config = dict(
    num_hidden_layers=21,
    hidden_size=256,
    num_attention_heads=4,
    num_key_value_heads=2,
    head_dim=64,
    intermediate_size=1024,
    vocab_size=2659,
    hidden_act='silu',
    norm='rmsnorm',
    norm_place='pre',
    norm_eps=1e-06,
    positions='rope',
    rope_theta=10000.0,
    rope_fraction=1.0,
    qk_norm=True,
    attn_scale=0.125,
    bias='none',
    tie_word_embeddings=False,
    parallel_block=False,
    init='uniform',
    init_std_qkv=0.0271,
    init_std_o=0.00418,
    init_std_up=0.0271,
    init_std_down=0.00209,
    optimizer='adam_atan2',
    learning_rate=0.00164,
    beta1=0.95,
    beta2=0.99,
    weight_decay=0.061,
    lr_head=0.00751,
    warmup_steps=356,
    schedule='wsd',
    decay_fraction=0.789,
    decay_shape='pow',
    final_lr_fraction=0.0,
    batch_tokens=[65536, 131072, 196608],
    max_seq_len=512,
    doc_mask=True,
    z_loss=0.0001,
    train_tokens=1103000000,
    max_steps=8475,
    dataset='wikipedia_en',
)
MLP neurons of a small language model. Each row is named by its layer, matrix (up: input weights) and neuron, and shows model dimensions 128-223. Each number is 128 + 32 x the weight over its row's rms, rounded and kept within 0 to 255. Numbers have three digits each.
After each neuron's rows, "fires on" lists the tokens most often at its 100 highest values on Wikipedia text that the model never trained on.

L3.up93:104170171114144119154129113153139172113124118147093149115050134154181154102136088136112132165074093137122153162115173099028168207218152118116126112053097169102113133185107148143197131098128149109118042133125106153145089089122091169132129088105130173190142167161141092127134145111166109143
fires on: "o", "h", "S", "res", "em", " km"

L5.up637:138122141086148142117100092087091163160104170143114165180081148118153125165092142137075155125153097112162092055073179100139148178100139157177162100101087090141108151158157099104110089107119117136148142159104103119156076138093138102129134136145091161123119100128113170127098102130147099175
fires on: "p", "am", "ow", "ec"

L8.up226:127116117105073113105104103150140118118109123111115168124103146152122094143125147165103135159125131136114121162173117153105139210151131141153109112090133120118148122137115079170141121113059084164117148112129167141158163100101129137127136108082162186117126168170086143124088146163148143141
fires on: "em", "h", "ens", "w", "est", "cl"

L8.up50:114093138094065121093130111090099167137103151148119166097135100107097094094151115119090146187124150139084104121093153129099115183153182173178090056106122114143088083104152080171149118069076135150098098133119166123146112095162183070131126125136121119115144140103101152130129159091088171116
fires on: "ens", "cl", "icip", "pr", "es", "ode"

L9.up834:192119160121124112167183111141075173090156157103113118129100130106147093103121102147111081105121121107179113163121167142034146192122149137173189090183122072093112143076132077046089173085122114140155130092145134114083116134140162135125119128100101154144130112141098149131140158157137211120
fires on: "en", "ost", "tern", "u", "im", "uro"

L9.up918:156172154186093135139154155142135113111119118120093125185090123132160077128118156105135149158132102132155162141095149116115156150106174151167144115071157113139143089125129141075166228202104091121124109079100140163134092116137120120127182149131173166101136139093120101128101091036058102151
fires on: " University", "y", "it", "up", "ot"

L3.up171:164137141127144078127125085111120169125114105129074138077149120184089135186121143148143085167165085124132100182075120176111143110126120149156133166144141157151150099105126171136114134108083133076132105126106114101130108174131106147132127113100090114152120147144123124128152087182166090087
fires on: "ict", "os", " vers", "int", "ter", "az"

L14.up20:039150149175105137099119126101147157129120131130134099245217160076120123162174086092118152114141132131152170148138160095162128147124131168127105136133146145109166157122151101149153103081071153102154154187177144108208123114062034174133075162150147163158125132130134181114127178139162160118
fires on: "it", "re", "or", "a", "to", "ebsite"

L5.up504:067038133135178150078127134107106183189112094165173148120141167171100102115140091154105143151127113142126110110103111141155085140095126150174078128178181108156175075152183080115137112100146168107135151157137118158118104158080161129129112166143105143146130089068092152128141168111121127105
fires on: "w", "ost", "and", "ig", "ag", " Off"

L14.up471:190094082089134070157127134128143113141168145132154144159121090113097117139113156124136141114138093137061138104164195122090118124144145098148143155206091129071142180096118101191146127126175083122152156095090092074067133104034149129118144123101096128110129155108120112138107156092094148145
fires on: "8", "ch", "qu", "ell", "7", "ow"

L8.up983:119177100090118149099126148133165149113102135112109106170072117149113157162077143100147093185149136131115088095110104130127113133162186112228173171126059119110113167169088116117091110114163152155124194135208108104155110091161140152122143115175149087143133137147195062129112089098037136113
fires on: "at", "ver", "her", "iv", "st", "age"

L9.up987:186177079143067110098140146125155158110176150129206061089098111086167144138173210097118096118146129146129129093186144108137148073140071100162130127121138152086099128138118073127131105064085141158146095120161207117135135158139096107121151115122112123105126093152129129135129147142132160124
fires on: " most", "s", "ish", "it", "ant", "ist"

L8.up753:104126121153143048137113142153149147147126125103176105170120135096093173090125072105125137126149125064071110082099137149152138148167095114105104119103057158150158201160130117112128137092111127146131192160158155138165102152101127122130127158156133136161126110130085200123077164097160112180
fires on: " Comm", " Com", "|---|---|", "p", "ep"

L10.up60:149167142130148094158159137119126103118131178075134111146159073117142108132057130120141211117128090133142163091050167111140111184073140154160049128104192121046143191167105112160192130141081165101157134069135164099146163162105128063132142114193117141191127127161105128133148164121135143101
fires on: "r", "us", "lo", "8", "ter"

L3.up310:167189118129111120109071187111111118106135186159142131131125133073148165086101089144131188101150155140134190238116064108196139139108169125128160083117174134130066176103133172136109076140117136117113212063127134110089081163154139110132135148111184091089125092065126125128127101145160101094
fires on: " career", "areer", " world", " vers", "err", " tri"

L9.up371:116136142103144196180124108150178115130123106104120111160110099080132069181182188089126078120124095151111170123121087137150152080121042113093095146135066124152156152200149235173121082135100144102123176110152088081133143129102145145138181134099122085192127128118176148130166121153128106144
fires on: "s", "se", "%", "he", "ile", "ures"

L3.up487:133141158151174089116154075145137098106099168115067136128175176102160082129111112144114138112153139165088207196133149159110115169178131160132173070103124127130131128169109150167185107109144127120124123188124122096126121160131140130137173066091112183128125107121099160126170147139231072124
fires on: "s", "els", "enn", "el", "ively"

L14.up647:138081161120094131125168123144083080156099070145101116090086135149065166097092134163131141129130139128144150109074094133125120086166175059085124118156049122092161157090138053096056166189180100115161123145126168149153100104163135131122075085159111075207128126121142159127143145121134112140
fires on: "8", "7", "6", "2", "ish"

L14.up129:121131136105090149076195129098050147083150085148156098192097057128094142111178088149127078118136139106142148134110119107099144127186154081101132109086106104089171088140159111157114114099168095104090089215153160118129135149167188093123125191127154154165125119138130093127124125141095099139
fires on: " to", "8", "our", "ou", "7"

L5.up263:124084162178140130114139162113192208156127116155137117156167142137098123107152160069134100156120111116177094165146121156131152145168179140088114130161147127110142093110131083088189046116103106110102116099129085144112101140078118109119135111171174095103129174108119133130084208134176066133
fires on: "A", "E", "at", "ig", "om", "ou"

L3.up27:175090189115100159113124177116121153139093185165113128066148163110159089123148148127134121079093149062103167154125059125121075128173146185105112075102104119103114137124110175158124125135088098103109081096155118125072126132143175147132073096100096142145131154139120142127163170133126203146
fires on: "el", "els", "hel", " family"

L5.up781:146056131143078142165149160112121120094134150168124103090150118112153147140140159191118117101122122096111142155115097164107189166121118097094130136178105164133104061134115142158118128100159157162125076129147131153183050084149180134126133144125159179202139132162153092123151079097119145143
fires on: "ath", "red", "l", "ew", "d", "om"

L4.up447:173107131136162100147080167138100120132095134149207131093108110084115139146094131133098124145097135112106119078123171106139148132169145121100095127110098111152092092060082147212140130059127115068147107118174158143066129159116150121127142089122105195081128122151110163128132097148174062090
fires on: " ac", "ac", "ourt", "otes", "p", "y"

L3.up12:094169099120148088125104108148130109123136163143154177087185121170147168116093155148132114095168080128150156192083100154174164145079146147121122102095098146149093162198147156134113187100106118115115184085108141091145113149167124143127185190122142075133127124151090124128106089106149132120
fires on: " int", " career", "oon", "areer", "ing", "ang"

L4.up307:111082126139094120063146100121127150122095160154116135156151085080087140154139174046127134127081138110101116147168105139133127172119152140148105072111100143073176146179140169139120111158173099122145166145117131086089131151114095107126145155131112136145130047153096167128117103171158083132
fires on: "at", "é", "re", "ff", "op"

L8.up8:132162151119131097152155126188115110160148179163184104129079144146080132151192076127165136126148124123186175241134066147165182082161164125164173166113070167140129085141098134154143089139134104112146172111163182140089108144114130120138118151214119069163135073096157110125121150139076131095
fires on: "anc", "if", "se", "ors", "gr"

L10.up763:177101138174127119138105131118114190101073035127138140135097150147127084067118177087110155106126145144090111148151186159044088199122115077077151123126149173139077120197136153060109078176135108146105068125118145142135113102113098133120116203093095147070138063105135087132090118091094125145
fires on: "N", "am", "amp", "un", " U"

L5.up86:129132137174159089085142105121156134117076190124092104105180120086173173120114131085166056070096154174175131091181161101086109133173109116122133092152085093162110179067188086116148160158095119112143160128146126181126081167132093132123152100137129142046130146097184160130145157151106155070
fires on: "um", "ap", "any"

L10.up536:130121088122104134124076130148164137136112146107164093143111187096061081176204125186137088137115161090133115140116207079121100141062123126143101172150102187128145098131152098083157106118108101147160085141171187135146082101103126129124135115118137154162132157098130161132161128147079120145
fires on: " rest", "erv", "icip", "pr", " following", "cl"

L8.up655:066124061156099075081173131087136147166084122153108124114103087104098172092115102127129176167123121124105130105182106130199099108095144085132096125139166132154116111153111165132126255146112148138082139147142171131142130100116152161113085145154092171089119143111159144131126148110093132133
fires on: "it", "vent", "ver", "ew", " An", "very"

L8.up985:104106150092118134121101065110136121197078131119140166060152113155091095102139144174102109126118136158098165121163137154073078132061086117193076100112140095211110087117147143212115055097107151109125105111091171150072106063119119120138131124124144174122139182153082123128096138176128162085
fires on: "ut", "h", "w", "icip", "b", "cl"

L5.up454:164119154150114154141186105137151144154078097166120095125075141150085116130106145113126136175143120137142211146133094126133082141062155148129130094128222117101117095165132129160176104147128109147147135185110122178070138182086084138129148118103084111138127076114127163123147101122127074119
fires on: " found", "ist", "ac", " August", "form", "os"

L4.up761:082147124146116102132137138123125117120114099190122151080125145158121077137130070112071127112069154119106128077131183145080107116138084179146111135112180148164114114166133135144133112099119076132127052163183155158117127143123070104140101128203134130128128069139032103128137110154065073098
fires on: "ry", "ont", "ly", "ph", "th", "w"

L14.up1009:120141116116101169121068080105132096155103011118101148167164130101152132155130079094080110109142117096173096133168157107132142192200088138150107169124139113148124123082079063182146130132147174161145181137113110075171091177118069162143146150095127214091130120147110112123127143106163162139
fires on: "ad", "or", "our", "j", "a"

L8.up239:061117130116105106089109106113206089148129109094127166139149123087165088146100102100168126175114153084130139048086149142174058197158121102186197116108050152117110128147153090108115087089140090108125105070138141134126122105111163147132139159127100121099128125123168107120195107104140114180
fires on: " |", "at", "als", "'", "art", "er"

L5.up196:180098135130107153149179145135108122128156095173154119126064126177125156097135188108102187145120139118148124163113110094128185143059107110166110137135155131145070089144076117120078062140113165149097084090123140124167111210119109091144176138103088100145122103158093083129097099124152060148
fires on: " med", "E", "I", "r", "ight", "ather"

L3.up289:167141183130157110140133129098178135096087107154114115095164140131186127205111147170098197107125094069125187142155143103142133120085105139137196090099070101110086139093096173127171164118159155130136097126106112078111089136136092137132121109157161110160109139088125150128182123138171072137
fires on: "on", "ively", "c", "f", "ham"

L4.up581:147113099145113160163177161138143127133142120194098088170159122127132144135151197058142153125108141164117139154218138153135159169118125158174165120078125140121108137119082105168149041122177126113126131126182148102097113117107122080122189116137096134195128158155129161128111135085090103120
fires on: "ound", "af", "ion", "av", "e", " term"

L14.up643:126074151158043043139127128089107103110103149174158033076128151144109095097164132182130190187121113151214138110031150124139125102084171076093132104139146146104156141096141103094134122085137071109149099162172188142108103150184176141127055165120158120180132132092167117127159129125127198182
fires on: "1", "-", "8", "2", "3", "9"

L3.up1002:086078098162111108132121084122104158123156126131081168087112148094178149121173081098107123209118147186121096157036178134116151143177145128092127149134161140149140173178110093145161242115166077126141136103076111079161092065118128159134191112091091111151142121137152163127174087047117141098
fires on: "ult", "*", "p", "op", "ect"

L5.up427:118171149148112182134130104079084090117092169035164110098153125155178127106084095116156084129085147128203102136124088134075128132132098134163152125123131073122141191082120088129160169103064185126127147113178154172123084141119132130133142136112110154204121181104182089118044199067136167147
fires on: "e", "h", "r", "ab", "ack", "ie"

L3.up147:109099159141100131105193142135122138115111174122071147153181106111114145106113128103102187141100118153083085103045019131108128221123151115121141147169099028154144142118116149152114132112099144116143107113097077137127112168150087124133077122145136097165105159097163085128180126124017138087
fires on: "n", "|---|---|---|---", "ist", " stand", "stit", "em"

L14.up274:168116082134141130136157143125090111147184104059097073116131109123120167171122125154146104088147135176088145118146099095110121146118101082132099193084100186114130176096115106216175073034123163141133144178045079134095155093088147126126134138115101167130119169142089155121124162164120151163
fires on: "8", " on", "7", "ross", "6"

L4.up804:125073152126138126122124154083133127134107107158148161096124119140162089113118073151139163139102155172163119138117084164131186112134174197131110136092141077042123127126129194149151138144156113128115101119093150157137211104124103160124125129107190191116130125154087158128109107119164089107
fires on: "if", "amp", "ind", "n", "ver"

L3.up394:103118173083112094074104143119114086116109108114133148114103128119184155082110175133167191179114145218080125162089115129156108127149153131129125106071139161179111177108095186163113109157152170168179119082139121187155142142143139119130078104113131155166126087142112170127167068132199128122
fires on: "al", "ik", "I", "ale", "andidate", "m"

L14.up939:168114042121113123120112126141162106146034108125047095079128147144165171088099121196063151114115121094186162127136125158091135128112079077139170156141115208125115162116139088100090097155176152102118096073140143110102100132099165154129111176097093125055137145144167124130186083148142169103
fires on: "he", "h", "7", "5", "0"

L9.up599:160139159094119120162100174143165135161219230132091055127122102093138145091087075183133159080096107134147124132150121085088145124095165140154164116123151131138118152148135145132130156131127194186119115118145154088131105133179122172120112122173099070131116133196128109130114146219100191124
fires on: "il", "^{", "ron", "lege", "_{", "ob"

L14.up372:164141129175141098161135095111118114110122154196120119108108152154118139082125187149069151210099107146207115183097134103163144129122098161154146162171159079149150169175151079147101152177124158103113105086200130164168139160140082135120100117148136103128130120126104149138150146108189151158
fires on: "ver", " we", " dec", "r"

L3.up2:094115112179145094114141070101113120075091159097114157090105158147106110081172122060153111197097100113150123123079090133170183142172104144105100062103097148130140120130151085098142183115193137146166082155113121170130159095156165160130145111111171110113128128176108155127138080099100123072
fires on: "*", "l", "ac", "and", "p"

L5.up152:099083084132101115111151117116122109156146157155097141116116138103181152107095162149098132129192151118119104143149122114106178060212132095073156104080129099135138179089092094182102135161160128125112096039111129126158133115104111156134065130073150157202134176127128127131185126072144133143
fires on: "ack", "ip", "it", "our", "t", "ach"

L14.up879:142109137141056203119092133104165055087076120157076100110092148105201114165112121163144137140159118085138154094119154145113130105137123144166139131133069123118162143130108117117134083112165185122122102138101186123151106127134143124132135129136145188110121129140106141131136147194122129095
fires on: "h", "7", "ry", "5", " to", "e"

L5.up789:069120135140073136151111065136133150180091135122058176152135149114147137099130144138124154082145129138196109118195152150114152202162090146121149117109116109156156113096150049096167140095124110102169082116138156141134139158157075110127134098167133186091119153087111155124187225098070148161
fires on: "l", "ap", "ver", "ush"

L10.up110:192151097131144128124155203125137136129154120110152147161072146157113069109095184152112069088113148129097088087132152136132082136093130071147209116085165121157127104149100106076130094109169135096146084170135112168139153146127141118124124139131168197141125126049085117136078151086115146173
fires on: "re", "un", "amp", " You", "ec", "ug"

L10.up371:208097178151094120155185103142119148105103094166089121132109187095104137149114156172103153118155148132153082131109232117131118075091142162178142143087100107132137072116153120160107073146065162159136137111082081126167142117116104082129228153123126153166120158118093087129155151123196082122
fires on: " rec", "ost", " most", "uch", " just", " there"

L5.up320:143126138115160108164075104151096130138094160124132133130060155166115102093137084083150181162145134097101205142089055129093122127136175166102152125103158126087155123092093188142144118146133075139131136119160121126112138170112121187127127136124107084129129117139149175122083149091172087153
fires on: " fl", " August", " bre", "os"

L5.up616:097103134144150086060121164162106157149102145099135122099152121146181098171100238118156111179134105141128117103123146163095105139139165142105078187107081122154104162074128085141156053161188090105112184046142142071144126144146096149122134135091133170118130156127072153137137122155164144130
fires on: " spec", "ad", "ug", "ig", " result"

L9.up246:155137164152067094130115140116152066143153151101099121071121138081138104140101075116155150121148105149109154097113171143125080135123162122176141096127143120044154169175123091100126220138150113191176183104142090127085060092168100154130110116152080086126127130119101079135088149171142160138
fires on: "re", "en", "ob", "ond", "ical", "_{"

L5.up254:104128101156125177105134097111097151150128132152124121031173094166156114106189117125098099075110146138135179109161113159171129150088058180138072161126147141136138119103164069087107114154078166119142216206089149140104130137097131110133133094133089130106134167074118131132150143090098153095
fires on: "or", "ost", "ever", "ew", "irl", "w"

L8.up1019:167140169109121151116130137167143124173114102179110127061147109108088184156174059118131136135136147109128195206151096109163130100125048139196112139139139152096104154087118166121156167150124112094131181146101116177087111106098166162139112222118160118162124139071069160141125116149122110102
fires on: "se", "mer", "ree", "au", "if", "ades"

L9.up194:170130171138175131169142117128130140093168136182160172144108152171158106157140154123146093071148104084127105140145116168183125106118140186230147179096168053084127133138134151109120131101114107103161140181105071108147093103133190140118172162123107061168124104078141130126143132117130156101
fires on: "it", "en", "i", "ung", "0", " elect"

L3.up482:065076158192082095122149082100101094129137231112072139105175139139090110165119095129122139157141160092088078144149110120150124114134106110137168126113132115138189148135129181202152107068122123099148140106102110076143093163157100133133125164126130095140112126121103095128156098162121124116
fires on: "ist", "ph", "ess", "n", "t", "ud"

L9.up598:064093163099179141120124091122129204086112107107161169181128111118062117145128177158128124031132115131182077155173172117160139160182173101083087080106092100153142111126142163102086136118065120119108131149133118124110114154101138121125109130131081149193126092161110147115183124176150155089
fires on: "ra", "on", " Rele", " se", "ear", " |"

L14.up882:198158089093100129117152100139137107144159120101139091134161190120098089143145104077152132130112129148149085147109116154119166162072115132119119116083162101155074057176125151098144145147068165161102148119035129093143152112154135185113122126111131149117125108192143129121095048131074092133
fires on: "9", "ab", "aly", "let"

L5.up957:148194129131113145122097141144115074049106070166172143139111152090107165118085096182084123178088108118129100157118147125167173056093140127186148131143121110103113084167136101119130147152168149168116100124142161095104115097147177128128077145140135113213129079129118088128101149144156112125
fires on: "in", "il", "inn", "und", "ebsite"

L3.up928:095124148119073144130129120133133102179088148085107137111132149126219167124121146140131145163087131153134082086172152068106099179133175139197099064093102139145146109187077121184149201119133197182159052080172103131111150110143174099126093110160158195133113129143118160128188145136114203156
fires on: "em", " Pro", " or"

L10.up352:040109170139141121110107058131107155151096106162062121085170137103120095172082137169124133145123127111132135092100201145137145118125127130220118146047097109134149067089114083128101196115081085126112118108133126114114101091156099136129127116147091149156128156168115088132167134152159128111
fires on: " there", "ly", "act", "ost", "ever"

L9.up407:098149154148152146164147120165186201134153133143091102129106135108124139125161199026139092159126165119108139127113070154117086139166110134124125089097121159155124127068117149144141025186120187177171139105122121095088108155079125109127156126148047065163124142085110121124149123168197182169
fires on: "2", "s", "%", "ass", "ian"

L9.up532:169108092091164152171134108105219139095204152105128138097117143197155140126126176166150114115119149068123096121152131106151116134069166170203067160134192096133141152156158105100145132087175094094103120146063147134148155111106143099135088175127093132184121151109129111130127147128106114114
fires on: "en", " win", "N", "it", "ide"

L9.up528:123165145051150089159128104102166156086112160113053102167169141127171110131082128190133126139145136123161205211166118168087100115093101160096132128177069092115101140174124119104170239168131121121158098165093160087131115072130114120132108153178179151137125139104146136127119157144127143164
fires on: "ver", "N", " Vir", "our"

L9.up613:135130122121120098094103150105086123077132143183174162192131161110110172142162172179162132116092101161205123083079183122081154187168102145162126113114096096129123122098100213182053119143084081140091113152151172123139137122094096113127115126094179152102137091089101182129134151081140085116
fires on: "ro", " |", "er", "om", "aly", "ra"

L3.up656:166079114164086118112150116116132144141141208103084154103144133113135116125188104071188098149107119157073128130102039175204151103107094135133149090135089154119132138133131118085141139138113078172145098119124093093199169146148151127131117082046137065112128130124183128128158113113069163121
fires on: "it", "and", "m", "ell", "p"

L9.up59:120145162071150045109135119108056082157103151170143120091107132131135206166104081145140123124135093181144101124101187117123140188132169121145124176073101122122155129132085122099059176130182111147110121086126117116108081128157147160126175109097167144085128117146060171121112120100182133167
fires on: "ec", "em", "ater", "d", "om"

L3.up168:061117163074077127101111197134127119200122104119164117108133152159166143108072146142186157094120128137124166138117098095165077157133097094143140112060122167110076144154118125153122161151134152154135194118167159146115147137137137134130119164129235077148133133067047172128094139137209160128
fires on: " Comm", "ry", "2", "ary", "al", "m"

L4.up569:077135169160123095158151203124210072122109170101084125060106129163151108121127121147119114120077134080098132094149183168148126184120166148065175144111153092140127077154111126145108020151142121134088192148124138148118075165127103147119119128128159150131130123131090107127118142136148104126
fires on: "to", "un", "ets", "ver", "ime"

L9.up1005:104111252154121096104113153105165120108126164090185199129078090123123116113132096112082105123135094135157151124108069140107119170065192159161126151159219046105104103136142128131168174109081039095148091163122120147123100130131198143120159150168194151114125127125125126126123080098066175110
fires on: "y", "er", "it", "mer", "te", "ent"

L3.up366:136105102126102070086152114160106142123140185128076160069131135151125195172117152117113158131095146091084144178132134104191147126171109106129184059092156180127092076138091204140178174117110141079143086090116078149145120130159062116134100090105132143129125165182118092127166095155147104127
fires on: "os", "ans", "ling", "ter", " •", "art"

L3.up53:113096187074179146087181121183082164139121113148132115142160164111085109131120151083132144132104146110048120119126130138116105157175083123094148073075101103079097100161071160109183137153105120101141029182172132148118120128138168165133085039125083186123139141157123154127151105099131120158
fires on: "el", "els", "ama", "m", "ell", "com"

L9.up788:104103120134121168112114134158179174099111046108115151111182076132103095156055150138146092062151092069134130084145174145155097096103131053150102151143101115107144085116100127099123175120046134124118158147079137109112124117119072136132159148128088130117124095145130130128132086230090117081
fires on: "ult", " over", "on", "ver", "ra"

L4.up139:111144113161067146092123221088115140127174096096108069082179156094125131091113127101130143145138116084153127179127128135121098071134131181118142158110174132102161106087136163226106103064083115138114090136108133199111137137142082153122166136128142059187128187122082128127124149122090108094
fires on: " s", "ent", " served", "or", " j", "on"

L18.up724:146132109055104166062086078128141168111095080202088132162151152055158150130117090105107083118133137156163189081113152132128154181109144135190154104109150142115106174150137189093089084157178068114147134163149182115104130104090098141132136151192150095167134201137139140138177185109091150091
fires on: "C", " is", " (", "–", " com", "ec"

L4.up233:144146093135174094144127179136116097129085127154070151103136128080135149024103145108165140084147122149184172144113165088122085101074101149158069136165106165153108167117159096108188183076081223126153161134130094175095168125136135120125163108136119075140128140119116131129102091145116165162
fires on: "ow", "k", "st", "cl", "ound", " met"

L8.up633:093120065087133147133128150128111115116111072085119111169117149139116130128113064074143122128097154112118190116098090100172134186161133116137198109111043084093122118200155125093113139139161140150145096140171075127135155127072145160133111100148091059157127120158139092144135106117114062131
fires on: "ar", "er", "ant", "her", "at"

L5.up455:114151099126087097106125171136150158160180120176180103169122142150130149137138093157111129146148125099161078177118060140179171165176094129146129141167140188106118067121132195111133073149153129104091137109111044131149108113095099125126129153149119084165126144116080100132087130130138045174
fires on: "g", "ood", "ig", "E", "ew", "ul"

L8.up757:074123134151106107165148141133105096105149184163122157139139071138164050139111089173128123120135146154112110077092137091092100136103111153116107074095112182156129136114156113199142100080146084121087110130136203109128176116106168135130133125180104113148133171139124101125154127182125098120
fires on: "w", "y", "ol", "ap", " part", "ly"

L14.up763:121114183192084153137145153081077142102131104116142148148178116099056175162163026092132104144102114153156114133055159098127103131147151106118078098153095171072122163099128082130099117096105114086119096163139139181140151145195103105123116184151163177157125155113109104129143153159168079117
fires on: "8", "1", " mov", "7", "6"

L9.up949:149044133139140106104108165087141097165080088118096108109182098139165110121080107170156138127113108108197123122110146136067130207105146100133125171183139094163197168170157194132165105124122134156048123102077161136104096145141121130127081133155135191152129095103129139138161119123164119171
fires on: " as", "ud", "7", "0", "%", "ly"

L3.up274:131097129153114092150172108113131138135117163105060184097162144121146092149162140054171129179160117168114147158180113113150202092165119176159121095085092127163104150155062108129099167124227112140121094089125116154147164106145099110132134107124111151187120123142127148127125154075218103164
fires on: "s", "p", "ording", "and", "ained", "ased"

L5.up325:099127069137168141094129125126156172177093084118164141096141144104209128122131129094131153177117125159137109143141130102137130109091106160157106143108117075089159172062152114160126035172150149118131129088117136111067113118134122140122101157150191138161137113111096151137091130105146101163
fires on: "op", "ug", "ig", "est"

L5.up856:104126147115117176134099094057109112162094140095145150170130169109135120119136119102149149158161144104170111057095125113116104173130171170121131144087133020097161177081150140089180126125165072120141165147149097093136119127111175114126163152133099138089120073115094139130119174123138148129
fires on: "p", "ow", "ig", "m"

L5.up475:125173130104156157143161079133085089157149112161164129181168110098109114118101076196092124090125134150117085121141165150178164074099127130140136100054129132077174185129170110165076127103154119141134097166083148117075111075164145143132089156109154106233128082121188118134148141079153185140
fires on: "in", "ol", "inn"

L4.up21:047091145130124084107109140091172110136079165140126134129087132162162095094105198164150065140133123128140068156153120140198104161141177119124188123136122105101117160165133110127151044108216119087106148171125136099221052120108155137125092125141179159154130075093160118127129147178122114086
fires on: "to", "ro", "ect", "enn", "aly", "un"

L3.up652:100161103192153111083119101138091099092129166120126130078173144077167104151154066084119142160146101112147152138106099162156196073128138190100101100096149050143084166147057128104112117140135181106167097105130113141220152126156092156129185121161142126147128074114134143127135082093117109124
fires on: "p", "on", "ote", "son", "cl", "ac"

L9.up592:149139180130093107112148089111160127158148143095217067105116135126077174136110160108130138194140137136160157101085113102134109100135121138149105095157111115155144126085159094102154104108139198184129129123179153150117136151124082094138132086126105110139121113122080111125111126148124155111
fires on: "ant", "ree", "ish", "il", "ian"

L3.up708:138154177167127142104200078153144145086104144097133172141194068107108106113108124119100142163155104103049094148163113150143120169115177164121121064106139122141105116139104134144161113103099133102175111110151065092118110121160138075133107063127096182164114134153116113128178112097128146153
fires on: " el", " world", "inn", " sol"

L4.up270:148125081148134109128097156106146096144130190114136165173176089162136133109142102159112115102157161111197132143177112144131108207142146105127135142133159097152143127075100152076130094044124141169138176101112156040157141139117113168099103100105155160160128126098121133129120146157107144106
fires on: "ow", " Phil", " Pal", " act", " Dev"

L3.up177:112157123115075109143121128127140143111116106105081142135145070149155102134140099122092114144094163107107085151101139071158134220202191155135117095056102164148080077161134071147110090136119200091135101048131154098104168110108090120134122106077149179180134179119095113128125120132148154117
fires on: "em", " Or", "ov", " or", "res", "ec"

L9.up782:168145130142183179166123194144168085111103079123130072146172103158134096114104144111096168102170096143139103174135115110200109071134098106089070142175029135137136161175122134120134208143189135110153093091107131084151149121135153125133084135128076088189137146165161129135139157138104049128
fires on: "se", "ile", "+", "op", "ult"